Weights of a small GPT-style language model, trained from scratch on English Wikipedia.
Size: 8 layers, width 256, 4 heads of 64 (2 for keys and values), MLP 1024 SwiGLU, vocabulary 8192, 12.1M parameters.
Architecture: RMSNorm before each block, rotary positions.
MLP neurons of a small language model. Each row is named by its layer, matrix (gate and up: input weights; down: output weights) and neuron, and shows model dimensions 32-95. Each number is 128 + 32 x the weight over its row's rms, rounded and kept within 0 to 255. A neuron's up and down rows have the sign that makes its largest values positive.
A block is one neuron, or neurons of one layer that tend to fire together. After each block is what it responds to, as a language model described it from the Wikipedia text at the highest values.

L4.gate546 [159  74 131 121 134 133 117 106 106 119 185 135 160 101 159 134 176 149 154  99 181 129 136 154 135 142 127  45  47 133  62 167 152  92 139  88  89 104 121 119 140 143 149 109 164 125 109 148 107  62 150 150 102 162  71  85 163 133  94 116 156 122  65 121]
L4.up546 [147 133 126  88 152  80  67 125 112 123 118 153 144  79 171 107  91  65 113 145 151 169 100  90 138 168 118  84  99 122 106  85  90  99 134 154 113 139 164  77 137 103 150 123 198 145 143 195 116 100 113 111  68 116 133 165  31 149 175 137 110 109 130 156]
L4.down546 [106 130 104 137 124 156 111 110 108 116 143 125 131  89 116 101 115  68  92 151 131 133  86  65 138 189 239  94 201 149  43  85 126 125  84 160  86 126 166 144 113 194 164 140 155 113  82 144 101 132 139 123 133 141 127 137  93 164 143 105 134  65 152 130]
L4.gate625 [114  92 153 185 132 163  86 149 108  94 150 161 138 129  89  98 130 111  94 112 138 117 107 133 136 122 137 128  66  69  89 152 146 115 174 106 108 162 144 156 106 163 141 167 178 108 125 130 161 120 149 100  52 127 145 148 167 113 191 155 140 109 137 138]
L4.up625 [115 122 104 147  72 105 147 187  79 121 168 117 130  99 139 138 103  78 123 140 136 136 186 131 158 135 109 127 164 139 117 122 144 113 145 139  81 118 175 143  78 112  92 105 184 181 130 140 178 166 110 145 121 142 115 116 155 113 120 143 146 115 153 133]
L4.down625 [ 90 126  83 108 110  90 137 152 135 182  97  86 110 146 218  95 153  95  80 120 115 127 120 118 202  87 126 124 177  92 150  95 113 123 107 131 110  57 118 124 132 104 145 136 119 119 140 128 120 146 114 151 163 146 101 124 160 116 141  78 171 115  71  85]
L4.gate665 [140 122 107 133 116  86 181 100 225 146 120  75 108 134 104 177 140 169 197 123  84 154 105  94 162  70 168 123 134  76 125 131 137 113 132 132 138 139 150  96 176 137  81 102 153 107 135 122 142 175 147 163 114 132 143  93 113  77 104  62 118 116 216 117]
L4.up665 [138 147  84 147 157 107 119 158 120 170 102 123 118 109 113 140 137 131 111 147 103 117 149 116 166  92 120 117 120 130 135 135 101 168 122  78  65 153 148  92 131  66 139 154 129 102 119  90 157 115 100 143 122  90 118 132  94  86  57  90 154 141 131 134]
L4.down665 [129 135 109 124 127 151 106 181 122 123 145 167 137 159 173 175 124  97  91 115  93 142 113 128 101 195 162 155 136 176 136  78  89 109 108 149 147  44 161 131  92 112 148 194 137 170 107 121 114 136  84 102 140 134  73 137  99 105  86 126 103  91 151  92]
L4.gate733 [118 141 104 145 135  68 149 130 126 165 114 143 140 125 175 161 160 119 153 157  90 114  69 178 102 153 144 148 113 113 115 143 183 106 194 110 170 130 160 132 129 113 204 111 135  85 220 123 155 126 162 141 130 200 123 149 120  91 111 141 104  93 114 109]
L4.up733 [177 113 114 130 182 104  95 127 122  91 180 174 110  98 188 170 171 115 165 157 188 165 124 137 121 123 163  76 172 153  90 112 146 156 131 157  81 161 162 172 115 167 104  83 147 187  96 139  99 128 144  95 141 139 133 187 160 141 152  98 171 123 129 149]
L4.down733 [130 141 130 115 110 134  89 120 135 115 222 128  89  87 129 134 188 160 136  98 141 138 155 131 104 133 152  74 163 190  91 121 126 136 149 146  81 105 132 150  92 146 116 138 160 158 161 135 120  87 103 147 117 128 136 173 141 152 135 147 150 112 109 114]
Separators after table numbers. Column separators (| or ;) right after a small number, often 0, in sports and statistics tables, plus digits after "0." in vote percentages.

L2.gate490 [ 71  39 127 108  99  90 117 162 139 104 110 108 154  92 161 156  99 151 120 154 121 152 130 133 165 138  98 101  95 182 113 119 110 113 185 100  97 122 174 150 134 139 115 111 190 155 105 113 145  76  86  97 208 140 137 108 144 151 184 180 170 104 142 135]
L2.up490 [ 56 123 171 144 109 135 141 148 160 135 115 125 125 141  91 117  52 162  65 126  73 134 115 103 144 116  95 104 148 146 121 132 178 103 159 114 150 130 125 164 147 145  79 123 104 175  79  98 106 113 193 152 167 145  97 116 126 140  90 121 142 166 161  96]
L2.down490 [111 124 156 167 110  90 109 113 170  92 121 109 125 166  99 105  90 113  95 108 105 130 116 103  98 129 146  75 153  96 106 124 191 136 156 119 129 108  77 137 112 126 146 129  98 140  94  58  57 128 203 116 146 141 110 141 139 126  90  87 188 149 151  85]
L2.gate551 [ 85 117 131 137 154 134 154 141 106 178 100 107 145 101  29 116 101 152  80 157 124  92 139 145 131 119 107  85 122 168 146 118 103  67 178 110  83 119 149 174 142 100 174  99 187 108 112 144 140 102 148 184 141 182 104  94 168 134 133 128 136 132 138 120]
L2.up551 [ 98 123 100 160 126 154 182 134 113 143 171 158 201 100 110  71  79 201 144 146 125 132 117 159  77 128 154  98 158 142 105  80  70 137 133 109 143 118 128 145 113 162 168  31 142 192 185 107  86  94  92 133 135 122 101 155  75 142 166  90 176 137 143 181]
L2.down551 [123 103 114 156 105 103 187 165 144 112 194 157 169  85 178  81  63 190 158 111 135 149 105 133 106 137 163 121 111 139 107  55  94 185 143 162 118 153 108 117 146 192 205  67 106 158 167  82  94  98 129 125  92 108  79 181  93 145 186 104 139 109 138 140]
L2.gate624 [ 68 159 182 182  79 162 126 105 143  97 120 150 142 145 130 181 122 186 124 160 122 116 147 167 110 117 137 120 123  92  97 111 143 107 110 118 158  71 123 127 133 159 121  91 118 165  82 104 130  73 132 122 135 182 132 139 121 125 137 120 105 148 189  86]
L2.up624 [112 176 163  79  95 204 119 120 140 112 120 154 145 189 155 142 164 123  91 183 144  66 152 197  91 128 135 104 117 112 167  93 139 154 153  60 184 126 158 150 118 117 102  74 120 121 136  96 152 142  95  80 163 138 158 102 245  90 134 159  78 163 106 112]
L2.down624 [191 105 165 228 141  87 163 130 113 106 141 124 166  60  70  66 122 181 109 107 104 123 142  89 148 155 135 101 131 121 122 123 178  82 106 143 107 103  49 130 139 140 126 137 152 125 176  56  78  95  75 111 160 215 118 171  99 153 152 119 201 119 196 134]
L2.gate894 [ 69 139 119 137 142 198 130 126 162 131  83 128 154 126 115 118 109 191  79 142 115 130 141 116 117 115 133  81 130 190  96 113 154  53 163 156 124 149 130 124 156  98 169  99 133 139  95 149 114 121 111 119 123  75 170  97 140 147 144 137 112  84 120 145]
L2.up894 [149 142 146 166 159 103 123 122  66 127 142 120 140 112 151 109 126 128 197 109 105 144 124 109 222 134 157 104 135 113  93 160 168 124 109 105 107 133 110 145  90 115 114 138 157  59 152 148 119  89 122 143  71 141 127 127 104 122  87 140  98  91 136 114]
L2.down894 [140 154 125 192  98 134  76 157 136 140 170 113 163 134 111  57 122 125 200 156 105  59 119 118 197 174 127  97 148 157 110 113 219 145 182 151 147  94 138 158 130 106 199 128 137 137 105 165  91  86  91 150 110 172 181 106  97 148 112 150 104 146 137 136]
Infobox bullet and field tokens. Line-initial "-" bullets and field names in Wikipedia infoboxes, such as "- Order:", "Time zone", "Distributed by"; also heading words like Release or Sources, and table cells.

L3.gate781 [ 52 151 169  95 159 162  99 111  86 180 122 119 144 113 143 127 116 135 123  92 142 122 167 132 142 118 133 110 160 155  79 178 135 113 111 125 123 118 109 133  82 131 185 104 148 133 100 158 131 136 137 117 124 175 117 107 177 135 119 115 123 107 142 200]
L3.up781 [131 162 155 132  77 128 122  95 130 135  78 161 108 116 108 119  91 149  81 135  94 136 107 115 146 118 161 148 142  89  85 184 132 137 128  85 100 120 159 144 119 176 165  98 114  86  41 121 106 177 111 104 116 145 131  75 149  91 100  84 153 150 132 159]
L3.down781 [ 68  83 114 113  94  75 130 107  88 160  95  85  98  99 132 116 171 165 121  80 176 117 122 135  76 176 156  94 125 142 146 162 116  70 148  97  87 188 108 118  74 110 160 143 134 153 100  83 102 115 114 161 105 107 147  80 109 119 139  99 139 152 187 116]
Infobox and table fields. Field labels, units and separators in infoboxes, taxoboxes and wiki tables, such as classification, m, kg, Demonym, and pipes; also award nominations.

L4.gate11 [154 180 147 153  50 133 150 137 154 109 109 163 107 168 132 179  95 172 123  54  94 131 142 140 131 131 104 135 126 152 150 113 119  85 169 130 140 176 132 175 106 129  91 157 144  90 154 132 107 115 157 125 107 144  78 147 170  94 121 142 152 134  89 118]
L4.up11 [127 146 132 115 113 136 148 171 150 197 135  69 125 114  64 151  85 173 171 118 184  85 131 116 119 111 130 158  89 133 186 137 156 114 138  61 168 148 126 162 145 140 120 142 142  82 118 118  97 154  91  58 125 147 145 103 122 138 117 129 124 160 152 129]
L4.down11 [114 130 172 106 120 143  70 136  69 126 132  81 101 197 190  89  91  71  85 148 169 138 142 108 104  44 163 155 131 161 139 145  87  86 139 156 119 150 118 172  79  78 150 162 143  99 138 120 106 123 115 124 148 118 127  93  59 129 169  54 116  85 143 110]
L4.gate209 [122  68 124  76 114 144  74 189 114 137 158 153 131 114 114 131 123 133 131 136 106 110 122  57 149 126 111 126 106 156 124 168  72 137 157  75 100 103  88 129 119 122 134 135 171 156  95 182 132 124 172  89 113 142 119 113 174  75  86  86 149 125 117 162]
L4.up209 [122 151 146 110  83  90 121 122 105 128 136 195 132 108 142 150 168  94 127 113 143 113  92  96 138 152 142  64 123 108 180 160  63 119  61 123 177 128 107 158 124 102 132 114  92 116  85  86 153 146 159 141 100 166 123 123 115 156 124 131 149 164 155 122]
L4.down209 [147 120 111  76  98 123 134 125 159 136  74  63 148 140  96  91 129 150 112 124 111 117 107  96 106 158  75 179 131 136 152  87 181 136 105 112 110 168 154 106 168 100 160 132 131 113 103 115 149 170 105 166 177 130  81 143 151  50 143 140 133 137 177  94]
L4.gate454 [ 70 110 142 105 117 127  59 132 147 177 175  93 116 100 115 111 131 130 125 156 148  89 162  96 116 113 130 134 127 166 147 164 118   6 156 106 135  69  51 135 116 162 186 116 138 134 124  94 132  74 175 119 125 187 120 119  96 130  97 104 145  77 139 151]
L4.up454 [114  76 156 166  89 120 167 124  97 123 129 118 125 156  73 186 151 160 137 128 145 128  93  81 141  88  78 120 242 108 165 152 137 138 149 109 127 169 160 168  72 157 145  93  91 180  92 109 154 118 155 179 149 214  93  86  96 144 106  98 110 157 156 111]
L4.down454 [168 123 112 124 153  38 121 117 150 143  83 105 139  91  91 157 102 124 105 160  94 118 122 148  54  95 121 175 191 158 111 186 123 134 111 113 146 119 137 118 122 141 100 155  87  99 113  94 170 132 113 117 100 103 166 189 187 145 138 125  98 116 134 115]
L4.gate946 [ 86 116 181 146  91 154 132 146 125 143 129 131  98 157 119 167 114 202 122  79 132  69 158 103 146  97 147 116 169 170 139 154 101 103 154  36  73 133 126 187 140 157 114 136 163 167 131 120 152 162 137 118 140 123 133 116 155 161 103 131 102  71 138 158]
L4.up946 [ 85 101 131  78 154 104 123 171 134  56 146 139 227 154 149 119 136  92 162 174 113 122 149 158 112 173 157 111 174 178 127  99 150 116 110 104 166 199  92 131 154  55  47 182 177 183 143 165 116 160 158  81 144 174 159 176 126 130 154 152 142 162 154  96]
L4.down946 [134 134  95 130  55 114 144 107 111 158 158 112 177 115 143 133 119 137 161 115 142 150 155 119 122 103 151 100  74 189  76 151 211  98 113 101 120 153 135 133 113 205 160 145 143 132 159 147 145 112 174 158 144 164 105 105 140 143 133 128 151 128  99 126]
Section and field headers. Tokens in Wikipedia section headings and infobox/table field labels, especially "Early" in ==Early life==, also "Website", "Running time", "°F".

L3.gate457 [129  92 121 131  78 137 150  64 127 155 112 128 147 115  99 178  88 140 108 177  95 107 102 125  81 114 118 129 129 162  69 174  81 133 137 114 118  83  63 122 160 140 122 104 137 133 138 148  83 126 125 110 106 102 107  68  91 122  93 128 136 140 120 134]
L3.up457 [138 111 128 108 112  55 137  83  97  87 155  98 152  98  74 151 141 187 114 146 172 116 153 172 178  88 109  99 142 102 101 119 154 157 154  72 142 134 140  80 164  95  75 164 128 125 118  78 169  80  82 153  75 131 143 110 147 140 169 154 145 165 122 153]
L3.down457 [149 137 115 122 140 129 147 111 140 108 129  94 135 183 121 144 155  98 180 105 106 119 152 152  81 172 186 138  94 121 119 114 119  97 143 155 124 125 123 124 140 143 181 129  87 160  91 101 142 125 139 154 115 106 100 136 136 128 183 192 155  75 117 157]
Table cell separators. Pipe separators between cells in the middle of Wikipedia table rows (stats, climate, demographics, e.g. "| 2 |"), plus "as" in "as well as" and mid-word pieces like ax(le), co-val-ent.

L2.gate131 [190  79 166 105 131 114  97 107  62  88 125 127 132 130 143 134  90 111  77 116 121 132 116 118 102  71 138 150 159 185 137  97 112 100 191 129  95 129 107 113  93 137 131 133 160 103 123 123 123 126 142  82 141 158  84 128 227 174 145 109 151  79  89 206]
L2.up131 [196 126 187 131 134 138 132 165 119 112 123  78 149 145 157 133  89 169 165 105 131  91 137 114 174 107 119 149 120 170 129  69 131 102 150 133 129 119  95 102  50 130 110 162 115 122 135 105 133 164 144  83  89 120 135 210 180 149 124 137 133 116 107 166]
L2.down131 [ 77 181 101  94 103 134 135 118 133 161 120 141  83 131 132 102 117 176 188 128 131 153 144 122 124 170 177  86 108 111 102 129 135 132  98 152 150 143 111 107 111 121 123 142 129 155 139 123 181 114 107 132  92  74 143 140  78  76 109 161 102 173 114 100]
L2.gate160 [158 107  87 136 146 136 142 114 107 110 115 173 149  71 191 192  94  83 146 110 114 163 108  94 180 146 110 123 204 136 100 172 123 148 193 160  44 133  96 111 108 127 129 143 102 136 163 151  99 185  76 120 148 170  89  90 124 134 135 150 121 107 144 106]
L2.up160 [133 158 184 138 144 117 104 183 116  91 143 125 172 139 136 151  99 107 134  64 123 140 151 133 156 170 103 143 149 111 103 115 167  88 157 119 125 182  96 145 135  98 113 174 147 101 125 154 125  84 150 110  87 165 133 168 170 191 143 163 127 123 135 130]
L2.down160 [ 78 128 151 120 113  99 115 119 127  94 111 123 146 151 153  76  70  84 174 121 106 160 136  63 139 168 181 190 134  90 150  78 166 110 144 133 141 118 129 149 104 131  99 176 112 103 126 110 123 101 158 153 122 122 193 126 186 176 117 162 165 150 112 142]
L2.gate464 [112 114 132  92  82  39 152 137 165 154  89 128 177 131 136 165  80 111 102 195  22  63 177 101 131  92 104 126 160  71 100 138 115  98 163 111 130 119 170 184  95 128 133 177 129 161  86 138 149 136 138 154 152 175 108 172 138 131  82  73 145  99 121 158]
L2.up464 [ 81 192 155 145 148 108 118  99 120 157 173  79 147 117 162 124 120 121 174 152 119 119 174 155 111 141 134 130 154 147 158 113 128 122 127 154 144  95  80  84  87 144 146 176 145 125  97 112 190 153 121 197 129 109 116 143 110 120 155 118 142 138 170  44]
L2.down464 [148  95 155 109 147  83 157 125 159 163 100 139  98 137 115 160 191 107 101 104 116  63 144  71  49 111  96 182 133 101  96 125 122 101 116  99 104 132 170 184 143 134 127 125 145 148  40 106 152 169 135 107 162 128 144 143 164 153 144  87 120  84 122 157]
L2.gate639 [155 109  69 117  86 122  91  81  79 114 123 149 129 112 226 151  55 108 113 118 163 155 106 118 126 113 138  98  95  57 107 185 140 131 145 147 153 161 107 120 155  76 142 119 188  98 158 120 115 109 117 109 116 168 105 120  90 152 173  76 140 164  92 149]
L2.up639 [156 134 109 166 141 135 155 154 106 150 112 103 148 119 136 135  73 139 213 117 153 153 117  97 172 110 135 112 140  85  84 132 100 146  81 175 152  97 133 135 176 152 117 145 136 144 107  58 125  94 152 136 126 198 133 155 118 123 117  58 204 117  94 133]
L2.down639 [143 147 173 165 159  87 176 156 118 147 125 124 180 127 102 101 140 163 205 139 140  96 122  81 171 144 130 131 145 124 120  97 118 112 113 181 149  58 142 118 134 188  99 124  71 120  93  83 121 120 146 193  81 141 110 177 154 104  99  68 185  74 147 146]
Election table column separators. Pipe separators in wiki election result tables, right after a vote count or percentage change, e.g. "+11.3 |", "4,836 |"; weakly, mid-word pieces elsewhere.